config.toml
n_layer = 15
d_model = 192
n_kv_head = 3
d_mlp = 384
activation = "gelu"
positions = "rope"
init_std_qkv = 0.0289
init_std_up = 0.0289
beta1 = 0.95
grad_clip = 1.0
decay_shape = "sqrt"
batch_tokens = 16384
doc_mask = true
steps = 15748
MLP neurons of a small language model. Each row is named by its layer, matrix (up: input weights) and neuron, and shows model dimensions 0-127. Each number is 128 + 24 x the weight over its row's rms, rounded and kept within 0 to 255. Numbers have three digits each.
After each neuron's rows, "fires in" lists the words (lower case) most often at its 100 highest values on Wikipedia text that the model never trained on. A number after a token or word is its count.

L6.up16:166147161108124145106130108133150096147095157156155144140131147124092080126098164127152121095168128112105106114161155098134124136108098146121120134118110139166097102087105150147141128098157177121084116120136151078132120129131123122148128129118122173131105133117144107144092164165146152093140095136111098122123159151121144172162141192158124129160117136114039110074133100153083171153140
fires in: "1997" 18, "1990" 14, "1993" 11, "1992" 10, "1994" 9, "1996" 9

L3.up356:142131142120112096114108155130118152124118088142155112136134123116105164130153150126168134092099161155136114131150132116121095088130086176099128107164097143157166063169117140108132137126146139109078113132118140152127127143119156147121153124154125120111143149137130137099116097114120122119146090113093105102150108122112118106114082156166124118176103099142149135167133123164129089132097
fires in: "american" 62, "ohio" 7, "angeles" 6, "canadian" 5

L3.up177:124135140141159130130117145158116085100131160127153106061135124045119136105147151128176058122117140131115136162143122145104134124139122123126158152121113171146122117115153072120146124117130097081164124155098101118103156117083111121122171147175112134163081106111099201121121124136150140185137127111137129155170151091065129132095158167109131149113127184117117124125134150136131116149106
fires in: "who" 47, "what" 6, "rule" 5, "hoof" 5, "homme" 4

L3.up109:129125134100140114103146138114140129105115087160165126174147113103120155104163121143112088138135121085131138149126137144153138094126136145122109136150083148175109135142118133095123109072133161133080119138125138131175092131102166106092130152160092148108156128154152179112091110114140151118153158132096110115121144122088131135121126175155126160142109130145121119165144129108119129113100
fires in: "west" 23, "pacific" 10, "x" 9, "h" 6, "xavier" 5

L2.up46:106085131078126128175157116130110120107127103142152121143110112106104089128116165146138130109135128138120060090118134124131092130147096131126119146175142134139143109146097119153151136155169164109088101155161138110115158130114120091084178120132164105135121109117076117103146117128135136111113196117093144149146148125153113090090141182121111155133156137121075169098128156168134140167133
fires in: "democratic" 20, "period" 12, "law" 8, "titans" 6, "bronze" 6

L3.up213:107158146097120154102129118123136097138118132109116125140114139130122131136120128164123134131116105122137077144145128153129130096100111110110125138117094121148119115128180113164140113154103121098124131143150084139152139100143107076141138119118109172103164057135092197114114112117155117119076150101118078071127088123116082153157115198102144108138127131137134131169142129093137094141096
fires in: "can" 26, "candi" 8, "canal" 8, "x" 8, "xavier" 6, "river" 5

L3.up217:101136128095093146093142091137130153165130122130150153106082118157134080122100098147082127132145132155141121161106130181136076122131105147147150100116139115128157111138135133146115117142117171130096103159066167142140121126150141120117141115149121123126142144162114139124098103110107132112113114115100129152144137207178120120110114154131100086193122139093147136165145113161108111119078
fires in: "new" 36, "candi" 7, "canal" 7, "public" 5, "goldberg" 4

L3.up53:141125142128122124108131159158126158162115161149153143169123177120106120105129145149091116095174106095121126128139150129159132139142096139117123143135091102128069083159147144145125124087104099139104112109092130118124126110125111085125116127126077108124119126120121168143075114155148138136093140150094133120089144131110111119138130119144137095104146103133123104148148099173155162151098
fires in: "born" 39, "formed" 15, "early" 9, "founded" 6, "established" 5

L8.up235:113147140120173103107121123141130132165121172112133147122086195112146125104075129138123120119172099094130100140158134170151125143113130165135122151139080093161089120155179144102170145112129137120120129170134148140133101146150126141169130105162105118112074133103099171123088135120139134164100147105118084080135139103127142133111090139105147112134143073124085170125149083152156130176087
fires in: "there" 18, "left" 18, "moved" 13, "home" 9, "went" 4

L11.up217:119110120106139114126179146136132102145109167098146148134128156091093150136115167149131106127143126085105123131108132135142147148108106121103176116105128166150135075117122112127178130127128150106145147063060143116110090168106097131144155117135147147120120122179079143114160137146083126146165165051138109130167111138108169087120151143110151112140105131143095175176151133171169130121119
fires in: "it" 31, "do" 11, "them" 5, "why" 4

L6.up42:177163165148137125143108115092165136144081139125115107155124088152134126084144116154132117133118140158118120140195151138096151128120132152141138099122120117126106132114118198111150087103133147148135132118159118154137119126140151085144130148113093132091099108110137101148124151109094150114113146104130110051104135120140145146170038137112145116133148134152107164128127110102125140132089
fires in: "is" 21, "km" 14, "preceded" 8, "qarabağ" 6, "q" 4

L3.up248:109134143132098128137160124189131137156119151103150112106144097130137095127160152084160111129126157136111088142158133131101112109179121155139122139136150137147144138116148123127113140131100153137133118122065129103081107112156106109102129134117111122151157147150124133087108137109129139102113143109109069104134073125147114121135146127094114076186119118064110156137125129112108129112109
fires in: "team" 21, "world" 18, "party" 6, "individual" 5

L3.up275:146115135125112121085148186126124137174117113126169116140108108108109128118136127155176089112098141128157102159133139164160109099151109176111116120174088130131120102135133130118146130089112115120101107140096132115169138131117121061113131117152115144096121133139092205079128115130148118113102140141053102112156106143111107121135135176119136118129123104129098187168098125146145094144104
fires in: "chinese" 16, "ohio" 11, "japanese" 9, "white" 8, "russian" 6

L3.up371:123167161119151156076091108134152091167139164103123159117095136111127138136083126144109089125135133090117152149148148163140147110114142150135121154129103122141147112136148153079121105146083093097106138158096108142181130159153146120111134121131089147104090135154150169161107130155145145140106172120113041111155106103081114147141097093083151107125137110107137125147120115115151112109108
fires in: "she" 38, "then" 24, "moved" 5

L3.up31:105138139161147137141118160132143099127108093088123124111168125076127149101155111107150143112108162153119104143152134166147137114127121151155152134106138114146145118080117083120130105162146148123119114121137108096105131124141162136113207166118124159119160123110147152115122167050094142137112167163128101109154083138105164139122138160128088095175122166125184131092141124096089108116129
fires in: "mi" 12, "m" 11, "0" 10, "schult" 9, "ft" 6, "code" 4